Weights of a small transformer language model.
Architecture: RMSNorm before each block, no biases in attention or MLP.
MLP neurons of a small language model. Each row is named by its layer, matrix (down: output weights) and neuron, and shows model dimensions 16-111. Each number is 128 + 24 x the weight over its row's rms, rounded and kept within 0 to 255. Numbers have three digits each. A neuron's up and down rows have the sign that makes its largest values positive.
A block is one neuron, or neurons of one layer that tend to fire together. Before each block is what it responds to, as a language model described it from the Wikipedia text at the highest values.

Responds to: First digit or leading space of a multi-digit number in tables and lists, as in goal minutes (7 in 72'), scores (24–28), coordinates.
L11.down6:106133093138150108138134080143136125111130103117184147155148141106137126106126115152134101115163117090151133161143090160149121153133117075136112108107138140148168132125126155147136132138124053161127107086134128105154073134105149106186132112120158120135118113169116112103113089113142132169
L11.down59:120088146113123160146112136095128141081119109124142117117130162112107126150130133113106140088137126149143101137137111126171100117142131067113120152150165141121083147137135083128128110157152072140113095113146131128151131143165112078129183127122127110152090116120142156127130131136167102150
L11.down73:100126128130159104129148122160121124073122130097178168111105086100140123162108133096097123116125156077156131093138138130114125120113122151098139134109128131149124139087112110146161101118109059076100118118151128123144132126139111174081134087148118136164144134093063124120119136138126128110
L11.down311:124121129110162155153159095125156137155150123106135115154124118149123132079149142108127134113091104144157146151143162119131071077094137167079130113154137163128142144161147084101131150103117083147133145117144117166138140139129147120139155079131148143121148144129165127122158132113139128128
L11.down384:127139167093134124138130125139103122160146100077147125169126110129148087094116175155126144125112113086120103124151108134083143095140127130133043152120103132136143124132149138096115158113124123133125148117103160177118117136090114143110151098137144150160142151113103142126136105115156149122
L11.down418:125126154112120154112121137130141128123154122078155136169164119105173124142162158169119112081099130139122125106092148163127148092118097147128133116152133120141094158116080081122149120116145138160135140095130155100148111103089139137081084121110124103164127135116145078108130146138082118117
L11.down554:074097148116148148162102134144169129105128106132172132092161062126141113130100139128122134138164123150182114126123138146157132180109140155141111120136165116114135139107105089109138103128151102139147121146157165126118108107107079124141099123106110098170112132167167115079117113142139089117
L11.down1017:127110143114120106123122105164131119101104142118150120132102081154145109137142160106159138149106121156143172119148102121124124155138108092140108103120124125102136110126095132099140139088151078087124104134185148134109147113167116134138149120083148156157163133144165128116137147108144070175

Responds to: Indefinite articles a/an/one, often opening a quotation or sentence (a lot of talent, An optional), plus leading digits 0 or 1 in table cells.
L6.down658:150143152109125150148158114097062120152130197139159110112157111107134166072124130114106107157141131132134155109084113148145129109107119139131093142107149125143129182126137083145101162134113065145127120148145082098116133143139154083150109127145142135105189103167148132162124185145127138169

Responds to: Pipe separators right after the first cell of a Wikipedia table row, such as a year, squad number or position (2003 |, DF |), plus occasional semicolons and dashes in lists.
L6.down196:114108134080085108150133134121110177136182109169106082089129168150113124164139141138165146144124130129133157130135085096139169137147133149111142124089118105153132146180129130142099152175121187125147140120110125155129143163154136099110163132175107120109135130145115129133142133089089101139

Responds to: The space token right before a four-digit year in full dates, especially birth dates in biographies, e.g. born August 16, 1964, or born 1 February 1987.
L6.down559:121107131177144142164125171142130139151144133111138129133066110085143102129159155136119134167086088116152144118126159169112138123144105099098135120133118161104129120154148169087138123109117145147132121165153126105201142103140105089097153135166096106141118122165167130137179152170116099086

Responds to: Opening parenthesis or comma right after a person's or entity's name, mostly in article lead sentences: Branch (born…, Daneș (Hungarian…, Bedi, a graduate.
L11.down280:094127125146164106188151124072113112094116174110152141109070099140141091109148125159135120166108119137152159119162147144096154139116103145123065145103113135145165121137136134103140125132120149101096154143106126104151094148139127118159128132112155143121113152112090148145137141106103116164
L11.down282:115150148145108121121102125139128129153101118131088159106122126135136131134148106120101106137186124125095153130129120144105117160146147112093106101078112133159113131135149178134121139169065143153091154117116083100078152155134121085147095137130098154131117121144150103132121124106111095122
L11.down341:124094112128095143112123100116124098142081153144089135125123079140142121129119095098091141118116097146121148125128188136118129093119128132106118135152095150132115097150113182139113155086099108113141148124124142140118105114167133142121134117142104181132113125137152133162121107112075173110
L11.down455:136169128159153179122135153118139115135128113139077135195123150124146139117147073161131086168097165121161123089129155167107139098139121148107091105113105141129172119130151161118132156133131141126121136111125119122181154082123121117113111092118108147136133135137146127098113150138111153153
L11.down551:104152138094129169095084150074129100129118126117121173137158117151172169123147070140124128153122131123080157137170138109115091135104096121154127112135102161111152124146092131113101152121115184128140127101092134141157136131122142127134127134145066108113088141139093093138127115127085143081
L11.down587:122141130167130157124160106125135127138133161136128196100111113132128076124188121135149099143101119106159123102124122131113103117123132148143117125128057147062114161162080124128120130116088113099117087172165124170119082103160156118164127167126102195151132134113118071122118147130097068108
L11.down649:132091134091154108134109106167114162109160141107160128142138134124129174155101112135135111151143122134144112116157165122166132132123116104181117137136070132152122109102126116157130163141123062134132148122156143165134119154149100103138125106092164130118139153120153112136133120120108120135
L11.down1011:116100111140139127130140122141143110131136157125154141093116122112182138126158110058196125124097127160125122135157072095137125166083112131102115156133086112123147092151133131105149149102093138100098105172131129102122182149120128100139127146128147145094129165125125131136140123139157090130

Responds to: Single digit tokens inside written years, mostly the third digit after "19" or "20" (as in 1956, 2002, 1787), plus day numbers in dates like 4 June.
L16.down17:130138133151103073127130154142126146111103104143135145113092098130148155127088118154093136133178125136107111126130148124111179137096123133110137091155135160142144124120127108109094076105115139131165134120124174136167154144110177073098149107066125084150144135165132140158112107088080138123
L16.down213:135150158115184112161109114164127145097157110127134137118103197099140173172139138101118116129123134111123143121155145121159119142112131115153122126104153133120149121166112139104141127075149093145141113115179108129136143094142119106159100106140099122163096072147151107131125140135142108172
L16.down324:136153114122090104099160121119127171058130116111108149127075110150134090133146134085144125161156110101148142145137093122143096128141072093119090137130104109099127103078145168123113145117088144105124131119071105124110153128127124135139150131096194099130095137140142139105121131092157145148
L16.down334:142130134117148091103156098096150107097109125123124132153132084092071124120130095134091110093159122109106109097134175119149141135106123119140145108148066082132154110088156111098094165122177148125115117122223119146107115108151129116143092138127171106104143133127123131162100117159128144101
L16.down492:159108136105123091154139141110117134151160102111154148153131146167149123123112134140140160098150107140095142129097137120143128128113146100112081130128099148104124139157125120119154142149109068143107132147092097113097096135108114130104137153145096129125143157126117116117089120118089136146
L16.down578:125142125183105157124105106175124160197127140101118140139105140179107145134109140115108131162132102137150104108115121139138122091098145118099099166108121126090089119137151147135106140120118034118158147127156142170108158121125183097098176160133108161121120095155101129145079121104149126102
L16.down586:159163127132116135119098156164158138108154125136122142104081129125117120164109082176155133120141133075107113137093155108138091118162123112127134150119107129105143169139121121096111106151128054105131115109157093164130193115128118123153126166066109110158143125146083141130100185132125122144
L16.down751:121143061098121136126112147128133125135088144114138087142105126139106145127103166154106127147147115091115145137095125144173150114125115144126135123109157078130110124122116099155142159145150087138081136112133143103146119084081093144185098153123095114164164123124161112088096125105100142170

Responds to: Prepositions and first digits that begin a date after born, released, or held, such as born on, released on, (born 7 March.
L11.down254:118096137174088138134115146112187148143100110144166124163132137152126153113118128120125133130121106138104105089118103173103113138165094129105146088123115144138129146134126127092108130098158140137120106135130120157108152140104098148134118153133122135105153142147126125122157128123090125186
L11.down380:151135138122140135134124154101098092070149145129129091127118130124132146184127141164097115109124181145162141156105114140159154132165061096153131141092121074112137128111108112154125111092147145176119136154134172081141138122111118133135131156126098121128124100125102163094128151121099107124
L11.down524:105118141107097100142121121125137104124105095092150156149166135123119138104161146136114087123147120148129135118109124135155151120115107151096100110120100112135165147100198143145122126161106158113125122148118172126152134144138133132099136143123162130114104101156068152113106136176128065123
L11.down526:132163148100139130118156117109141126134122088095150185176135129162121187103099140143125114117111105132164128130181130087147124125129137139138114156150109153113171102144141113146183115114132099135152101115138128113106111105115156130098113084126147116185111122160129121153118165133143146160
L11.down622:089143132129142168141117106150125120137150146136091096127093098135153161113106150141126120119126143122135128118162114118168114131164100106087111113123128119135074120148167147165170186132144067092107148098138100145116168126132119129129163116106129108136111153151124104120106126113111113166
L11.down719:118159115147106120111125132144161170093113123148150114127138169116141148095110122113138137135112118138141103137085134151161099120108102129117225095119124153145179157135136106119105161163126117098098182114129144146158077149136101132110131097117129135131112122095132153126123103124116145139
L11.down754:092165092116174150119121136139141135103088130078088107106107133143082146187138136183105145152134165143148119154065133097141097144134141092130162105125119146103111113109152134173083143109149140133142099137119040131115142115128118122130130164173128107133171143146163148113138147126122139157
L11.down931:111088130154100138146130092116140121133115102103154113096145116145116118146137148173121126138163126131115150121135136115191140157144143142156139059082141119114132146103120104165120127109121062129145122108169126172131125139142152132113125094104155108107126133104146146107108157114107135142

Responds to: The article "an" (sometimes "a"), usually after is, as, at or with, as in "is an arboreal", "as an outlet"; also "an" starting words like anagram.
L16.down95:131092102141158136104103151087156142133139125107151114149166157141114124109136174137179135116166099152093135145133110106113119140148121169136077096151151171161080132203137099121137150140101091087168116137166142143119145101078140197136155133102115153115148128140158100063140110109123130119
L16.down291:131161137160069080108091130156125148122100125139118128149122154134121121144110145105186142157112138140136148128152112159115130082141114107148140156148114113112138166141120161129155108111099087117138144084093131090105116154126154105116127127106135131162151103174138173101138126143179147131
L16.down394:151164129135110123119145113113135135131164132126149130128108142093132170095139128139160099107107149104114149085115149150153156110149128131102128152138125139150132127128157077120108159149117165129161148135095117162125145100121126128139097162119109115125173119140138112113111112109102117117
L16.down458:122158165118085139131157189124109174177112099137120121143133137144133123115124139117133119132110155122123144145159153154127083159104106157138151130145137114107144082118094125149142153109105136147133103073115088120112148137113164159156108180096127143124100092161100164130135151103130093114
L16.down537:092127130148068141160150148131142156156135094131131066120141101146145124123150121115093135112149098112076105122130132122141107141145144117125105158109137109122134168135132165114106146116071167130150101110116136135123168187105124149092133116071149118144150098116092140119126146144153112109
L16.down726:086107095150137127119115147143145129118114116129127082120150100114133124093115115101141127093160094111100086093118125135129077144116125144135143144129151108114131147120184133115126147098102154119149129134126138161100147160067149099101144156128123165149144053155099103145101133132114122114
L16.down849:103099149187142164125135155148139126125127148130118144161099169133138118150164143125103134123120107133135100131134105155117109077111142140160108107161112123135127140161141177117097162104132098117114172137175079093150135121131127143096143134146125136179155093146096122160127101136114133151
L16.down904:105122171124135128134122108159115091127071104131141113148145120123104085145094165137124162096136076144153167104146163113149144100098096127130145137128100114091088146112140100126088116154169153147121129144143109151145142136118106125114151107115126106150123087136139134106103204119151120114

Responds to: Middle digits of the second number in a range or dimension, as in 8-14 cm, 400-450, 75 x 104; also % signs, and = heading marks.
L11.down0:093116093097157095118132134126132115127170149084133164101111166154157116128112099100143098160110134134117106156110099166137189153113108134126126106133120149120133128153161140150097114127174115111139122103129179127148133117112135162118173121139096106092088085121129104151089159137135133094
L11.down47:122180134162142151133115117138121126133120151129120113155122143126140105122136078121128107183153133119181139103130128123071136105128117123089162114152121112094146117114071133141137138125142119104117154138142131108109114101127134145110097141081085120100157126072090125134134122094130150110
L11.down176:109156150110134128093117124139146155149135152144109132120106126147086115130135124122151122095150086141121120151123140102118109134166123110100149156112112140117149152099147155138118133123135053085134150112104128143124145135130128154106101102117130155109133159124163111139138075117120107128
L11.down194:151140103158129154124141106147118077154099129159141112163145115106107159159128114115147107159145111096122075145126127152136080130137144114122096160119144172108108109136127120109125119108114052167117133159151100144140120167100149084127132146171139102115112136094136105112116113125154115152
L11.down492:138107143151103110124114150145120101114156133102170153157135116151162098107133162123128125103130094105115117113098115117116108113137107095157107145147100147150148170144143127107130142096146138108132081130165096162146130136117156137106130113123155148098099143167155114146141120169148118104
L11.down800:118157132123114096139120104108118114150083142170089128151142157142143132126121074114138156137124115113127158118153072102103137126146075056164111099147164129153097127140104181142119153085121163099121117129109145157155146075122142115125138131100174109083118116088154106121154137124103095128
L11.down809:125109150138139141129142116158134138107122133111115126110134171126095119158130133133165096097090139156102101134116090126108154108105169153127153149136138141093105121158124116066098106112125104087109115146090129148121147125157122134144146148129074168126147157147104148155150126131119150156
L11.down1014:115088092121096143153173153154148145126077097107105098126129131137127108144112111106160114103090110123148121123129100080127181139118138148107164138125123109119170150122102123119078117128093154126126117080106139175127131139140129097143135128143139107115097174148099118173162162132139164138

Responds to: First pieces of split words or numbers, such as ty(mpanum), E(ocene), un(spotted), and leading digits in 2016 or 5-9.5 cm.
L16.down44:086134176096098126105120147121150129144161103138137167103165105112106105146171105099106103134165160151132148125108134128165146121115146089122173143113125144140132135166158129123180145115126109148108150120120168157096112144102185114122107121072115092117118104140128148095135075136140110098
L16.down208:157147122128119133125127113116134128091106172137121125120098117135123163148090104101122125130129118157152191092124134125105173101108108140151105131127166134073136149139123140143118156097149100102170089132119096117130152109098173160160164106096132096116112159121117137152096160147142131085
L16.down280:112146127118178157172126131085140144115130120151138136169135120167172113101136135126139110105089130105131128134131112178120148142131135096146120117135107171172122111148224108081178159134122109112138096148123119116106105086120146129128148120185114149134150156148153125158143127125145110130
L16.down558:163157132126118114144105116116155151082138148089141123086105102126095154145139138136157175160150156099137088087128146162109134135099129146143142148103138161097104124081095127140103139132127231139127178120156138138107127088105145111140077127125123102125134123142135119125096171122133145128
L16.down598:128139111125131145134124168154115155141121134106147133140156149127136111139064105131094159107143125068119112101124100128114131127088120135122152123131075125136161116114141124097166157150120086148114113133103124148110117119142100131108121089166124109122157130109131152125136128128156126113
L16.down644:122135166142154093126180162127135150167110123146145101117106114108077149138148137119149127131123132123142096184143135099126130103126132132151146146128100096078122120136174113121156139088119179118136150110133143136189124121124133111129140134117061109136133108093120127161155088147140142140
L16.down790:127148131136162153109120119110138117123141101087138129114127085127109111111130099157132078108124134102142136084139141072137178170147119109122142152134136132113092191130166109133166115151179092135121109155119150117126115147161112135080129106108095097143160141145098109107092111084110164162
L16.down1019:128106094140147111152143119138124127138132106154117061146131140136135183168166119119122163080167105149079136118111179165143126155128130108145113104137116073110117097147132158086153120129140129096104159085120107134120161131180127069119144116119132087143129128138128118106166108106119166138

Responds to: Single digits inside multi-digit numbers, mostly the leading digit of vote-share percentages in election tables (3|4.67%), plus inner year digits (1|9|70) and " was" after birth–death dates.
L11.down151:092158120116128128132101117112081155129181135150120188130142103110120158153149133125140141116151121130096124167075135124139149147145173139115130127155117130094179140114170123106113095087136155154133142142095133138106138151106139128142098144126117083128120137160108122099117162123130139114
L11.down181:127126066119142127139116156123126116147122131176159133121144066134142085139105128144121124089048119127143137108125122151134131107074117153142147139171126155175158117153114113120167138150150148109163133144138156107113136103123152147163101165107123087103173135145134153146143103129152127130
L11.down356:132140097134133102143086106157105126186084110116116145157073132098117149161113122139132089099135135121125140146104179145149127122141126131131159129118170115126122152087075171160138134134092104129116141132114082117090150146111111119118148098088118119094135127144135141143147129167123167129
L11.down442:097094115104131131128107122109109120116135147168099115170151136120116134141132116128083132100111157165150112062097153182173145172152107124118150184144131141122126142170166114122117119113141168105161153159123150146133115140131145162120167130148117118094127122121097099149111099133149109159
L11.down687:177130117116144118133146175129126142148103119137131138187114116088184170141100103153150187121118175111179132153132119092137113104093131141140148113107150148127131125083155129105202095130127101139177136126149158102136098142139113113139143132099097095119159094107154130109169132104131155129
L11.down768:128083173156124121140133145139128125135120134104158096158152171128129109109121151120136135130103136100096159150086146106154157125148178084138150105134097079123138131087130110119121138107113141137122177127120125125132146128157103140127148173158145126110144119084116105119154088140099135110
L11.down918:126142103145104166106061120216134153135131116156115152134147112141115126132101107070140118074115082145132138103158116083110108129094155126148137136109148126103123141145129160137148140118123085103161122158161122136139154118102158153144108128139147104141119128154133092150118119097117128108
L11.down920:109141151106134141113098165120092120153190163118141147094119134164105107146083126125107154121134149132112094141146126115130158138103148176147153165092142124156116118160141128124123094148129092151110122153117120116092125126071136101111147151128130108126116135114118164118134107123101112169

Responds to: Separators (pipes, colons, commas, dashes) in tables and lists that come right before a work title or name, e.g. "| 2004 |" then a film title.
L16.down91:117124129132124150156126148124139158114135180165153143161125083140079156095137132122092083164154125114131114142145128088191165128155129140104072133127157134165122120088137137147133110167136090095104114129104178116126122112118159134104117107141148141105103112107127116166168078140117154146
L16.down125:134114146106077161129133116142137100128148072122105143179180135150034123134121148125118149156145113113129091150123091151130115149174137120125143098112117142112104111144173150186130131162072167132100147105138124126126123141121127134123145130130118094110131103140130113154109130103141134162
L16.down132:113112142123118158133133131128086143129097092115140135175145109103094129135152128104097116158115141154109108138126116107112115127141095124151093154123144149164150115116154095100141125146110169107104104170166136088129122160133129099098125115139153102071089143188126134161122109106119113140
L16.down347:107105117132093159079099091141136111128123127119159138122165163131136148162078196127149110189149118153101111132132135141105158124111112131104088145132105138147125093143137147137093109167098123139105114121209131118148151096157132166153150095066152151144139128141109122117143126127153115126
L16.down463:121081146130136153146123076122140113097133117098167081152136117129165132151094122069109136154147096137114121094157149111141131150132122154127100121129132121128115130128133145112121151115139145141102154083124122113100082102160103097112161117134098128122167129112106156167099141093139134173
L16.down621:130114136110154131087165138126162103127124143113113113082134137108084151131095134119136119159103100172165094162131156125099153128153141160143152106130144140115170151114124133120132146101117113124156155174147122118176165132129127101128128113116153134174165131122150154104112102081109109123
L16.down885:113136139115130187114147075146092125097100170138133138161143118106081098159113110123104108095149112180134071132156122123133107107139098172117105112108110113132135134163135142126074086165113117154133128122126134117135146134139153102115131122112115095148108144160088137094107119132134108124
L16.down977:153074110150109120138120116122151141122115100121126104146152170123115157122104137148141106143147092102130124151130095129145105089127125132159104104144149128145102111165115128149142139106172118141105141085131141174105163117088116157105077118153133124141151176131126170132140137134078132136

Responds to: Punctuation or verb right after a person or topic name opening a Wikipedia lead, such as the birth-date "(", the closing ")" or "),", a comma, or "is".
L16.down90:095120126164086115086117128110114131118134133123119179126133144144171139101134135119108103104124139133156125123130127144151161123142145161074152083127140138147118154120112112184102126123173102136140150104178131179148115169141149136141131146151116077132135122138106111121108120124113104097
L16.down133:157141144113113149128148168103130157090138146138136106129167102161099149136127114122160129086115134118142166119112118128073133126096156131127107115146114130164157101136116105144105116137078110150103139138122178133086163150094113138129112056128098144105125094129105151130174120119154077132
L16.down163:128125145125150149129155131147139093115097109108171125103119150112155156111127127169140137139129105137142106108124140144102139124161112128128094135115123109122141115104116154119128105150165000114138109162169181117161110130140148140133174119159114134160124118138131126138124100113114153111
L16.down184:113101126141122143117156117122148145150096145139126110174102173127171085142166101130150147138082131145130187088122105146127160121062126170115119124115103116142137104163133132169093110093115094127160116136101165140164133097154137159120109106141127166157147138152127136119127142171120161126
L16.down287:126144099152114107109135162110174152134109147131138152123088148079153147096140082125082101143141121100121105149131148122114113080120169165118149156062093125147168124108124127128097133148140175119111154118159140096194123117101114121150146152126111096138128133170133092129107126130145138126
L16.down299:112116142182103133138150171094096096131120138123140146111081121085154126123111146149136160111132121140135143140142138103140105136129147123133135183147128145117159129129129110133141114155146096116142118106128125105125158179121141105155101099128133112108146141128119152138100129126134118103
L16.down340:124182137145134110133103126111138128144152082128145133078130117120107138114161115125127108129147089139151098088133101134124114131146123151082137146120132167127113114130143121114159103147115149100080115155117120125152151149135121116111124155158121096135112138113138164160124109105142142145
L16.down421:081124159173111126081121123143134134102109092149136137099145108138140121156171100164094144140151130174145151106131114138117145115095132122159142132133142121100116085107120143145090113141130179076117158108159111143091124109137165152156144138100135163106109074099053119152148090081141152140

Responds to: Delimiters right after a single small digit in sports statistics tables, scores, vote counts and percentages, e.g. the pipe in "1 |", the dash in "1–5", the point in "0.5%".
L6.down269:168130111139124145101140153155107129134143115118137103180141042150123134134133163138158105167096132124111119172145110113096110136098132159075103090146140128141087136113098125116120149116140177125157138126151136149101147094136100113171143161138100140138155153122114150105173098119104154160

Responds to: The third digit of a four-digit year, giving the decade, especially in birth and death dates such as 19|9|6, 18|8|6 and 17|1|7.
L6.down387:110149138110116095140138107108118145137137099143142086171150156112102122161104108162122124157123123152139101123093133164156121117141102175124105162124146153110120102149146085146136114061128156157101111140091155161106140149114117130146127141137085137107121114090127134147164102139138094126

Responds to: Fires on the token just before a specific date, mostly on/On before a day or month (died on, On 6 May), also through, released, In July.
L16.down58:143108144151106111159164138165148124166103148105162143111099107110159088165157134116119148159154116152125103111135103143144108146113102173125122134112115185126125099109129119110166127151113080183126122135127155101126124131105121142113158120099116141144153114154141096146165107154160100106
L16.down84:155132140122133129150130144126120123127127070125152156145111123135125059190127147120134086143134139139157111130157157141145110153147124129088170098116133111151139132125125124111196136134135146110105136153142139135137104139117099147095147132136143167092161102153117131119105094131143124161
L16.down149:122117087126158126144119170121128116151158131145131150140091132114146082151119145138138131122133105133134142106146098121146144107153113148156112106116130131106144123110149166124118087150112104123149096132145157149141116110172114119134132132209132169104183117155147172130066124110109106131
L16.down166:130135134136113103113143120152134098148074126177151129126117104128155121102085149083172136143155116159075120147091162203121137124129129154126145126090119122150106089100181119165105161151144097126157136124141162083145143105164110162142152148131103117144129112128139143124160114117113116144
L16.down275:106104129104122112188124184164100154136119102133139112192123137107150110094128118128100115122129124118142115148088120133110156137121134081140144120131127106103132163129138125133115159131118156150078096136105130110135074101090131145125140107156150107091146132154098095112130129168139146120
L16.down504:130148101157111133104119159145147143170159095102109124118145112124109084102207184091141087111099089117127108152130146085111139142114107140150158088111151103136147124103132097147184128087129156111107134140116136163134125101115097140115126114101090150120127131133150114168145135084128133157
L16.down797:087123109109190116142125117100093103145122128126121143116155134087086120117160118100091108173077124096115135108146120133112132105115113108157110115130108089152116091112132179149089184111114127101157155124135100129112114106146128125128110141146175084137139153130127124106136126085130133121
L16.down867:122164153089081101150136144126096114160157128105150070136102186134128110145114093125130155134106184096122109133118120148127122131111161133115102119110110097113120073109075136142165124139150131142155156165123104149102107120112083107129147153142122127138144124142116088121102108136145121176

Responds to: Inner or final pieces of longer words (sav-anna, vel-ar, aust-ral-is), colour adjectives such as black, and periods inside abbreviations like U.S., N.Y.
L6.down832:132111102167174136105113129088157152141117152119147130124114092107121099134127082133121135118112116148162143149112139117144156133104113169087151116169150117163145107112136097141119137117109149113088143114153115138151167142116074117130134167077080155118128071113126133115201105118111122159

Responds to: Spaces, dashes and pipes right before a score digit in football results and stats tables, e.g. 2–1, "won 8–2", "| 2 |"; weaker on nouns in sports or military counts.
L16.down13:142135119126152132140072100089147179106100098113070103104165098094105129113122136139138129152115074140125119113101128142148109127149123123127132155159130125094163128084136115120095112132128113124133134147129125117120138050111151156160120104146070084133129124123170104166123148127178163117
L16.down222:164097148157159137083108133146147120135131136127117099131129121121154144126146075081149126126107113118144119103140162138152138144116129143137098148140143130155103099080112125122125056111153195122157124125162114141103122122135113145155135110141103099161118082127123067123073105132142061134
L16.down264:133103152145152152127156100138168130093142091110125158153179133163105130132115188149126140081138126102121084124121084095131125134160135124171156142130124115081096074185165119132108122103129148110144121135136119098126121156130151168168136156161121088130120118129137087126155080115122140142
L16.down608:146112132148162135115124131127109094122118094112119103120132120127124112153073140082132137099143144148153116080067139170120111118103114169142105112126101105103123160154093135125097127104129088136157103151132139138123142166099130102137177103129106112185141130131155138121075097116147111152
L16.down713:121110133094125136127106162090149096137123115064124127151159101145111114129145097091109145130120109100118165085137143144135099137153133102129173129139113083185134144127060133175105116167136078099130176111141096143144158147167127132106140142098117107151147158143174163141149154106118081148
L16.down829:128148132144162168109101084152128135127105137120168120152168160168113132138154126122139121154163135139093162133152157120109173157057121168110097109115135076138147152147106097122152130151117124118121133122154135121148126084112162116125115115103091080120117139123181123130147128140152095147
L16.down968:133119155130125113130131184079100111144155101131124140126143130111120147129117104128178142075118163156121093086137103181118097128129114137098096110102127166118156148162105155073128119097108127087105098157100130102159125138118131114154140133102132172137128108127096200125168124117145110168
L16.down1010:126102126158140098136148113148112137137172091129138069155161117123176103111053117122126097130142141151163098076133113111120112140147154117081152130158154118152133144107126108139135139138126121203103096119122146126116113128113097129107110166140141153137129126159155138081145167135131136145

Responds to: The first word of the object right after possessive verbs like has, had, have or received, e.g. "has a", "had two", "has no".
L11.down316:149097170151113099116118080131126135095092141147107151124095142150161116106134140153161095145137095132138130122098160117169150142160085115097111104117127141120116125159101128134104087124111079120133122096144111142140137144141158127081106151094104159160163086147122102148119139162132152144
L11.down342:154113115143157163153154157152115142122141154126134126087145130155111113123109163090115126145131114170136104156138095150098129151128163130146116137193147124113163095101147173131162151130094147164113160083163146110153126143141165132124165134123128135149121159107091141112094118153119139115
L11.down504:098114142132150146129085094134104094123159091133103137152099112138149136101135107085090104127102164122123122131142115095161123143130143132147105103120125142161103147161072149112126098125107183151112089146134174137108129118160087141129133166141169095115116149119145115110083126108127127112
L11.down767:102123138126126130109170136124128144111191111136139098139099115106085133138122176136127141128137139134150136095116133161115156120104107136141124147154138089133071113106121108137108149091116125148109168152148102104125155073174184102137134140101159121151128108152104139132127170123152160138
L11.down770:146088165130139115102134168143132119132163136138109116131118120144149115113133132148134125110114129101135158125147159107103116124103121109129133159134114160081169096114141144152105145131109113139152081127157071156160122151099113153132123169177136164125131111127136139132128126129120155139
L11.down863:148172124083108126112172126136150121141099160099100142123141113142117146114130127115162124107083127118134110099182173121158104094146134147188123152167111110174101155122162156112158112142125161113100110132128137106135131140089126139148116144147129132142128184165142177141115129069117103108
L11.down913:155174137169149168129106147142110162128156150131098166163136135118136097106148179130113098126160127132137141107115130136153109120141154068133117134097125133172117126131160132162117149097072073123096085114156049107099156103137167145126135105168136102123149145136130121113136126106139100121
L11.down963:103141142059131119136124103162163143141101145123122105106105116145155173147128137119166121109141121100155125147164117151144112137137152121158095126128138165139124137140148113127137112065138144135127141117120190119127130147145133160152112136114165205129100127114145117111118133090136141122